config = dict(
    weight_decay=0.03,
    decay_fraction=0.671,
    z_loss=1e-05,
)
MLP neurons of a small language model. Each row is named by its layer, matrix (up: input weights; down: output weights) and neuron, and shows model dimensions 416-479. Each number is 50 + 10 x the weight over its row's rms, rounded and kept within 0 to 99.
Before each neuron's rows, "fires after" lists the tokens most often just before its 100 highest values on Wikipedia text that the model never trained on.

fires after: " ", " with", " of"
L4.up2525:52 50 69 60 44 62 60 40 52 61 46 45 47 39 47 46 51 39 58 70 61 31 62 52 48 43 63 52 50 52 49 37 39 46 48 53 48 53 54 49 53 51 39 49 50 63 54 55 42 62 49 67 41 76 48 62 67 52 69 41 53 59 50 40
L4.down2525:46 45 64 57 46 54 33 40 51 46 54 53 46 52 42 65 54 50 43 47 43 39 55 34 61 51 30 60 47 72 56 35 52 63 45 68 51 53 57 46 61 72 46 29 33 64 48 48 47 59 44 60 53 51 65 38 56 63 51 51 41 55 71 45

fires after: " B", "0", " Ar", " b", " F", " Fen"
L4.up2498:63 52 41 58 42 62 48 55 50 46 65 66 38 35 42 42 53 55 42 63 64 49 44 45 54 56 49 40 51 54 44 47 37 57 41 70 49 55 64 47 52 51 56 60 63 39 73 56 64 49 55 40 52 47 42 46 40 42 47 32 52 63 34 35
L4.down2498:52 58 48 41 54 51 48 54 64 40 65 52 37 53 52 33 43 56 46 55 53 60 41 47 65 43 60 54 54 78 42 44 69 77 49 48 62 55 45 37 56 22 50 55 56 55 53 36 51 37 47 53 56 57 47 46 52 53 41 72 53 58 45 57

fires after: "-", " •", "|", " ("
L4.up1601:50 67 38 60 49 53 37 59 55 46 48 49 33 48 49 47 64 46 60 62 48 53 69 45 58 50 57 42 67 41 44 40 51 46 49 38 77 37 65 42 24 37 55 65 43 53 47 48 41 29 55 65 52 55 47 66 58 49 41 33 52 44 66 53
L4.down1601:48 48 52 44 35 44 29 53 40 59 41 57 36 62 39 71 57 56 55 63 65 44 49 57 63 66 44 42 59 49 38 47 54 59 40 45 62 57 45 56 07 37 39 39 55 51 41 51 53 45 41 45 52 51 54 55 36 68 44 57 51 20 43 46

fires after: ",", " D", " in", " of", " New"
L4.up469:59 65 64 62 56 61 31 54 54 60 42 62 47 52 62 48 45 54 69 57 50 66 42 57 53 41 68 59 42 68 46 44 64 31 55 44 49 52 46 36 63 55 55 60 51 44 37 51 48 58 47 52 46 42 54 36 52 76 52 45 42 47 56 47
L4.down469:55 58 68 53 44 43 51 54 39 59 59 50 58 42 73 42 38 63 47 40 33 69 48 62 54 57 48 30 50 73 50 38 52 48 41 59 51 34 40 35 63 57 46 50 49 42 44 55 61 55 41 36 54 63 42 21 46 43 38 35 61 53 44 43

fires after: " ", " |", ","
L4.up1927:65 66 49 23 53 53 40 36 56 57 49 62 53 57 61 40 52 56 60 48 36 36 48 54 61 56 49 34 60 56 42 42 41 47 41 72 47 52 41 45 58 54 54 55 59 61 37 41 66 41 40 48 56 48 29 45 58 49 57 46 51 48 40 42
L4.down1927:44 53 47 43 51 54 38 45 59 49 64 56 65 50 63 46 53 62 52 60 34 66 44 47 59 33 49 43 56 51 29 51 65 65 56 59 34 44 44 55 51 39 50 58 54 56 52 59 51 29 51 44 71 69 65 64 48 52 32 44 49 53 48 36

fires after: " ", "–"
L4.up2526:49 46 47 39 47 63 45 39 59 46 49 55 63 70 55 54 65 56 58 43 42 50 56 53 36 32 48 59 45 46 40 46 58 62 38 70 65 71 63 48 47 63 45 52 71 68 51 52 46 56 48 54 68 60 54 36 58 47 44 55 37 55 58 46
L4.down2526:33 62 26 33 63 37 62 45 51 66 54 46 45 36 35 37 45 48 50 47 42 60 34 68 58 48 41 42 34 43 41 64 42 60 56 35 21 55 74 61 48 66 47 34 59 49 35 58 37 30 41 47 50 49 59 47 23 25 58 59 39 59 53 43

fires after: " ", " and", "201", " &", " or"
L4.up1780:50 50 50 52 41 53 54 45 45 41 35 65 59 52 42 70 47 50 61 40 66 57 52 51 58 49 54 49 67 70 48 36 54 48 61 45 60 51 51 37 54 42 53 49 56 52 44 41 46 57 53 47 50 44 45 49 60 55 63 28 73 63 55 64
L4.down1780:34 50 53 58 52 37 05 54 47 58 56 52 57 50 62 52 55 42 64 47 49 73 51 48 57 44 66 52 47 49 61 36 45 39 38 48 60 48 59 66 47 35 51 49 51 52 57 70 53 46 38 47 50 41 63 54 58 48 65 45 37 53 58 47

fires after: " ", " promoted"
L4.up2407:51 52 33 45 57 61 63 46 47 51 49 64 60 46 51 34 41 49 57 48 41 55 65 51 47 43 68 47 40 56 55 50 42 55 50 48 42 47 56 47 58 75 52 64 53 57 57 39 68 69 53 45 48 55 56 41 42 43 32 33 61 44 45 33
L4.down2407:32 59 44 58 40 61 68 52 58 61 54 61 64 51 58 35 58 36 65 44 45 59 71 51 48 36 41 51 51 57 51 41 50 52 44 61 47 44 55 38 38 47 51 54 27 45 56 52 50 36 39 49 53 44 57 64 36 60 42 40 51 53 40 34

fires after: " ", " with", "1", "3"
L4.up216:40 38 47 73 36 55 43 55 58 41 36 56 47 47 25 66 50 42 56 54 48 59 52 44 51 54 58 53 47 66 26 43 50 45 30 54 63 56 36 44 43 53 40 56 45 39 57 60 47 62 35 54 47 27 50 45 51 67 49 45 49 48 30 55
L4.down216:64 35 69 53 51 47 54 44 40 50 63 46 27 38 46 53 52 60 42 38 55 60 43 62 56 51 53 48 42 52 67 51 56 48 72 53 55 46 46 47 38 34 37 59 49 48 72 39 52 68 51 44 45 73 55 52 39 48 54 54 42 60 59 44

fires after: " "
L4.up1709:37 54 37 56 67 63 61 61 47 61 51 63 51 53 30 38 42 62 35 55 38 43 48 46 53 36 54 35 63 56 42 62 47 54 40 30 52 45 40 47 56 43 34 43 56 54 64 38 33 49 38 43 34 57 43 37 52 24 43 40 59 89 42 45
L4.down1709:41 59 52 41 55 58 20 44 60 45 52 40 61 37 32 57 47 38 49 61 73 52 62 58 60 47 53 42 66 42 25 42 57 27 58 52 63 55 57 42 36 48 28 52 57 34 44 43 69 46 56 44 44 51 52 50 43 56 59 58 59 44 51 51

fires after: ",", ".\n\n", "==\n", " ==\n", " career"
L4.up1230:64 48 46 52 56 47 48 62 58 50 51 49 41 37 52 33 28 64 64 49 52 40 53 52 47 44 37 51 35 52 58 67 25 57 72 65 48 36 51 51 53 55 55 56 46 61 48 41 34 45 60 58 45 54 47 27 33 43 49 60 52 54 58 46
L4.down1230:39 63 56 51 50 36 63 60 35 56 59 52 49 44 54 29 47 50 47 63 42 39 45 60 49 52 57 31 60 54 44 54 62 48 61 45 62 44 43 41 50 42 68 68 46 54 64 59 53 57 57 61 51 57 41 60 54 56 49 55 59 58 45 56

fires after: ".", "2", "3", "'", " A"
L4.up1728:47 53 43 55 66 35 68 45 39 59 40 62 40 36 31 61 64 62 36 50 60 51 52 44 40 59 39 57 45 64 50 36 43 57 58 41 52 57 54 47 52 54 49 50 50 59 34 56 58 75 50 46 54 69 62 52 62 53 59 35 20 39 43 25
L4.down1728:49 59 60 49 44 68 42 50 49 43 33 38 55 52 46 59 32 68 58 60 64 46 47 47 47 61 42 63 50 53 54 58 36 57 47 53 62 61 65 52 44 62 51 49 50 56 32 45 70 53 54 43 56 68 47 44 43 59 45 60 48 47 50 40

fires after: ",", " (", " and", " –", " |", " Toyota"
L4.up162:54 36 49 68 63 66 41 56 66 34 51 49 59 46 54 59 49 46 61 68 53 73 33 42 31 26 45 24 74 53 53 44 33 35 30 53 65 47 66 55 42 67 66 46 46 49 48 54 44 60 59 52 42 33 47 64 56 76 54 57 40 43 48 49
L4.down162:47 43 51 45 46 36 55 61 53 38 35 54 41 58 59 53 43 59 48 48 36 49 44 59 49 77 49 66 44 53 46 71 47 46 72 53 61 55 66 36 68 58 56 39 58 45 57 49 48 44 49 59 56 58 32 60 30 38 53 46 50 45 59 47

fires after: "|", "-", " (", "6"
L4.up377:39 51 49 67 35 58 48 58 36 60 67 41 38 63 55 62 78 46 57 39 38 39 45 50 52 41 78 66 45 48 65 61 52 58 50 47 63 63 48 45 43 38 44 49 49 47 49 45 45 27 47 71 34 35 58 59 40 50 72 52 42 54 34 63
L4.down377:56 47 50 40 42 46 35 40 39 63 50 54 43 40 44 51 39 58 42 32 44 60 51 65 50 50 47 57 45 61 46 48 38 64 58 35 49 44 62 52 35 52 60 55 61 37 63 75 48 46 57 41 57 43 47 43 53 46 53 52 47 58 52 46

fires after: ".", " ("
L4.up2516:42 31 64 49 59 19 30 60 71 64 27 61 61 50 53 52 56 57 43 34 35 44 52 49 43 50 38 65 50 56 44 57 46 60 68 53 65 41 29 64 48 49 47 52 47 59 44 59 32 31 56 46 61 35 48 49 62 42 48 60 33 46 49 49
L4.down2516:44 50 34 41 49 49 58 69 59 39 51 68 47 52 44 77 46 58 55 52 47 57 59 48 49 44 44 59 54 49 41 40 64 47 63 55 38 47 30 34 50 22 61 28 50 46 51 52 40 41 44 50 46 54 51 54 46 44 72 51 59 47 54 40

fires after: " ", " |", " —;", ";", " ."
L4.up790:47 45 64 57 59 57 37 49 38 54 53 58 49 42 49 52 45 46 60 48 51 46 45 54 60 36 50 53 27 51 63 44 63 58 56 47 54 53 60 45 40 66 60 45 47 43 55 45 54 58 34 76 45 20 37 66 42 35 58 52 52 53 46 67
L4.down790:42 46 55 39 52 50 30 63 51 51 48 43 28 42 38 40 47 64 46 66 32 66 48 57 35 54 48 63 47 51 56 24 40 39 56 46 47 56 47 52 53 55 54 43 52 61 48 38 31 56 62 58 46 55 58 59 47 50 53 81 56 55 65 40

fires after: "-", "–", " to", " League", "0"
L4.up2102:64 49 42 60 57 50 48 49 41 46 50 60 48 43 44 41 35 47 51 49 70 58 39 44 49 54 44 50 59 65 38 41 56 72 43 46 56 63 35 49 41 54 41 49 68 34 39 48 54 51 47 55 53 54 52 47 33 45 64 70 53 45 56 35
L4.down2102:43 51 49 39 52 58 38 67 50 53 37 51 34 58 44 48 23 51 54 43 68 41 63 42 50 58 31 67 49 63 63 51 45 43 55 65 56 55 43 37 48 57 37 47 34 50 45 58 59 39 32 63 54 47 44 49 54 36 72 52 34 50 61 46

fires after: " ", " (", "-", " in", "1", " as"
L4.up798:54 46 53 47 25 45 48 69 48 56 46 41 51 45 48 58 50 53 43 32 47 57 45 51 54 46 48 46 60 42 44 39 61 57 27 48 55 50 51 47 53 39 54 40 60 40 45 39 56 49 39 39 53 63 64 41 36 42 57 44 42 50 48 43
L4.down798:48 37 33 56 63 45 60 38 50 52 49 55 68 51 42 30 59 61 56 64 32 49 53 57 36 66 64 38 54 55 49 59 51 44 53 38 37 52 50 45 60 43 40 55 58 53 31 50 47 33 38 53 34 64 51 55 63 43 38 42 47 51 55 34

fires after: " K", " ", " (", " Kh", " ro", " H"
L4.up2449:44 27 48 51 60 58 57 43 39 49 54 44 55 57 28 31 33 73 50 35 45 70 56 56 54 36 52 39 50 46 57 41 44 43 46 51 56 57 66 35 64 34 41 40 53 51 51 36 61 56 42 36 42 42 43 52 35 41 30 55 61 47 64 42
L4.down2449:53 57 47 63 37 58 32 46 55 58 40 34 42 65 64 56 40 51 57 42 47 39 57 44 60 49 42 69 53 67 50 47 54 52 46 49 50 49 52 50 50 32 56 53 46 57 51 34 42 53 49 51 54 70 36 64 38 51 48 44 63 60 57 69

fires after: " ", ",", " |", " United", "1", "0"
L4.up163:60 52 53 66 46 55 57 46 58 41 54 48 58 57 44 71 55 56 55 39 53 50 40 65 41 59 46 46 49 56 47 54 52 38 32 41 56 55 34 40 45 29 44 49 60 50 39 45 32 65 70 48 60 38 46 63 55 63 57 41 37 52 45 47
L4.down163:25 53 52 68 42 44 41 66 49 68 50 29 35 51 63 40 52 52 56 60 52 64 42 43 34 25 47 46 47 39 54 51 47 41 41 58 48 44 54 54 36 53 58 66 21 53 46 51 31 68 61 58 54 54 43 45 33 42 36 60 42 52 49 43

fires after: " ", " Top", " |", " was", " age", " Hot"
L4.up950:60 43 50 58 51 47 38 41 41 49 42 54 64 42 42 41 35 62 49 24 56 41 43 45 42 50 50 34 63 59 48 61 51 49 55 59 54 23 48 53 53 59 39 53 38 34 42 61 55 45 63 60 50 38 55 64 50 44 49 46 44 38 59 47
L4.down950:44 43 44 49 49 59 49 50 46 55 71 42 43 59 47 47 69 52 46 45 52 50 48 31 54 56 59 47 39 30 29 64 50 60 43 55 46 28 50 49 46 48 47 39 53 50 60 52 65 61 60 55 54 45 55 34 58 37 52 38 37 44 56 53

fires after: ",", " was", " is", " film"
L4.up1625:51 51 51 50 42 50 49 43 75 40 42 55 41 63 46 51 35 42 35 60 52 49 57 51 51 53 49 55 39 49 38 34 71 43 53 45 56 65 46 48 85 57 40 53 53 73 61 49 54 51 73 50 46 54 52 57 55 62 54 58 54 47 35 48
L4.down1625:69 68 35 56 57 51 48 43 59 35 58 45 53 51 52 69 43 44 67 36 49 57 66 72 61 41 51 37 61 47 63 46 37 53 49 45 49 42 44 56 54 64 15 47 28 59 46 42 75 55 46 53 43 81 56 58 78 49 45 59 43 49 62 50

fires after: " ", "'\n", "\n", " Lin", " |"
L4.up541:59 55 60 30 46 51 37 65 47 27 55 33 57 48 57 39 45 76 46 53 39 63 53 61 44 45 45 45 48 48 62 65 50 61 34 52 52 53 49 39 37 53 67 49 57 58 46 57 38 60 44 52 59 49 47 33 38 54 41 73 51 42 41 72
L4.down541:36 63 58 59 45 25 33 52 47 54 57 68 58 48 47 42 51 51 23 55 51 54 32 51 46 65 41 57 39 41 45 48 37 59 54 65 65 45 41 42 33 44 62 44 54 55 62 53 33 46 37 61 52 52 48 30 42 52 62 63 56 43 49 59

fires after: " the", " in"
L4.up1352:46 51 50 46 31 57 56 50 52 45 53 48 36 46 30 51 44 51 55 70 38 50 46 52 37 50 36 60 62 69 46 45 45 52 32 26 57 35 31 54 61 69 62 47 48 38 38 50 50 53 47 62 46 44 56 61 52 39 45 51 53 40 43 40
L4.down1352:54 66 41 47 43 50 39 40 26 31 28 30 32 33 53 76 39 35 53 46 34 48 56 47 50 61 64 44 34 72 43 60 39 44 53 52 37 55 39 59 43 55 41 52 42 42 29 58 69 42 50 52 71 35 44 51 72 58 31 64 46 33 44 48

fires after: " as", " As", " for", " of", "As"
L4.up1236:39 42 47 38 59 45 55 53 58 42 57 56 49 57 44 53 61 58 61 47 49 37 65 45 54 45 52 60 57 42 39 40 46 54 55 45 50 54 44 44 56 63 35 68 41 43 40 48 51 58 43 52 63 62 60 60 62 58 51 46 59 36 56 62
L4.down1236:42 47 52 50 37 34 30 62 45 59 55 46 52 50 52 60 57 60 30 58 35 36 54 75 67 39 46 53 57 48 63 64 54 50 43 30 49 38 42 44 56 49 47 54 50 54 37 59 50 39 53 46 57 57 55 42 54 41 56 62 54 73 51 52

fires after: " "
L4.up233:47 62 54 66 49 55 58 52 44 65 57 47 41 44 56 78 40 58 35 51 61 57 44 52 35 35 66 59 63 57 60 33 51 49 65 46 63 59 56 55 49 50 41 45 38 42 34 33 41 59 30 46 55 48 59 50 59 35 48 40 40 43 51 52
L4.down233:40 55 51 67 59 51 58 63 52 38 43 52 50 64 52 64 49 54 64 56 39 53 52 36 57 45 42 70 56 54 50 49 54 40 38 52 54 40 53 50 54 45 48 44 46 36 63 32 66 45 45 43 51 59 49 45 56 51 66 49 63 49 45 45

fires after: ".", " in", " was", " In", " and"
L4.up1048:46 46 54 61 45 60 56 46 60 56 54 49 49 51 40 41 62 46 36 56 58 48 47 49 48 50 48 40 47 54 46 48 56 67 44 63 42 42 34 50 50 64 36 53 45 60 51 38 60 48 90 48 51 46 54 54 45 64 46 50 44 42 48 48
L4.down1048:49 34 52 35 70 60 31 53 38 44 32 60 43 33 54 77 35 68 62 52 49 69 57 52 40 58 32 46 32 34 52 42 61 51 48 49 33 35 65 61 47 55 57 43 49 61 41 46 50 60 65 49 46 46 45 53 65 29 53 47 55 43 48 68

fires after: "202", " under", " age"
L4.up319:62 38 45 55 42 51 38 59 51 27 45 45 43 61 68 62 43 63 76 43 48 52 58 37 48 52 41 55 55 63 52 41 51 47 65 54 43 42 45 49 46 48 34 54 49 46 52 48 70 44 57 35 30 39 43 67 67 67 57 72 56 40 45 63
L4.down319:44 56 54 49 58 38 49 48 45 47 59 44 59 38 55 39 56 56 61 63 41 44 49 52 59 53 62 63 63 34 54 61 47 45 48 57 64 59 31 50 68 51 49 57 49 55 60 27 47 65 58 60 67 51 43 46 38 45 45 44 59 65 49 54

fires after: " ", "–", " (", "-", " from"
L4.up534:46 64 51 49 52 47 63 53 49 45 37 58 73 49 56 50 45 49 56 50 42 51 62 69 22 32 46 40 46 52 52 37 58 37 26 56 54 52 32 39 53 52 43 55 45 40 43 38 38 61 46 55 58 43 64 37 45 43 60 52 46 52 47 43
L4.down534:55 58 52 57 50 50 59 35 49 43 50 60 30 43 58 75 47 48 54 28 39 58 59 32 67 41 51 45 62 51 44 38 40 64 72 68 45 41 59 41 35 35 47 55 54 35 45 53 56 50 52 41 43 50 49 64 64 45 50 51 35 46 40 48

fires after: "\n\n", ".\n\n", "===\n", "==\n", "==\n\n"
L4.up16:66 66 61 68 41 43 52 64 63 40 36 43 45 53 54 55 47 52 55 39 45 59 42 44 45 36 49 43 47 48 48 51 39 44 59 68 38 45 41 65 48 47 58 43 51 42 62 46 33 45 47 64 56 40 62 49 53 56 30 53 46 42 40 61
L4.down16:34 49 57 66 39 23 67 57 39 38 59 47 70 60 56 56 48 54 60 59 45 59 52 69 46 57 47 66 45 38 47 48 65 50 52 66 60 76 49 52 64 49 43 48 48 39 49 51 47 56 41 58 64 60 52 56 54 48 49 40 55 55 54 55

fires after: " ", " |"
L4.up221:51 49 52 40 45 45 36 50 77 54 52 54 59 50 61 46 33 48 47 52 65 46 53 45 58 47 66 49 52 58 50 47 50 56 36 31 53 55 56 43 64 30 58 48 45 49 54 28 74 55 38 57 49 53 46 65 49 20 41 37 55 54 71 39
L4.down221:54 57 57 57 54 43 40 53 54 37 57 55 48 60 68 68 42 49 56 62 46 28 61 67 40 49 55 64 69 56 51 59 73 54 40 47 49 68 47 36 58 44 50 51 35 23 52 32 71 67 46 65 60 52 32 44 41 45 63 35 43 60 34 45

fires after: " ", " in", " a", " take"
L4.up672:55 57 43 47 59 43 42 44 34 48 45 71 49 47 51 45 53 50 31 39 51 55 53 46 53 72 67 58 56 37 47 53 52 58 44 40 34 47 41 62 64 27 22 59 58 30 36 46 52 61 31 48 56 37 50 45 43 66 59 62 48 71 47 66
L4.down672:54 44 45 60 48 38 57 41 44 60 44 44 31 38 32 40 66 53 50 31 63 53 44 37 37 37 78 49 55 35 52 54 42 44 46 50 53 56 45 42 52 53 68 56 44 58 45 39 48 61 69 43 43 48 52 36 51 58 43 44 53 67 34 52

fires after: ","
L4.up1904:43 70 65 43 34 54 45 63 58 73 34 65 42 51 57 58 49 55 75 61 44 55 52 39 46 41 60 32 40 53 37 35 44 46 57 53 52 57 62 51 57 32 50 50 72 55 46 59 49 41 51 47 50 51 44 40 41 34 68 56 49 45 49 43
L4.down1904:51 54 59 55 47 27 40 53 38 60 56 39 43 27 54 56 38 51 35 33 44 42 43 71 59 49 37 29 44 58 51 50 56 43 76 81 69 46 57 43 48 48 39 40 72 34 47 40 40 48 68 44 44 49 36 50 40 51 66 48 46 51 51 39

fires after: " ", "'\n", "\n", "|", " micro", "."
L4.up556:61 58 38 61 63 48 45 58 50 77 57 49 72 52 41 47 59 57 31 32 35 50 60 42 62 41 46 69 75 47 49 41 56 44 55 68 62 59 62 44 37 41 40 49 55 47 68 38 44 76 48 49 51 47 52 50 47 47 61 53 57 55 37 56
L4.down556:35 63 44 40 61 51 54 59 38 45 60 46 53 38 45 58 61 57 52 52 46 46 37 47 51 36 52 41 28 61 52 48 63 49 54 37 57 56 38 62 49 68 66 54 59 48 44 39 53 52 66 59 45 53 43 43 78 48 45 30 47 50 41 48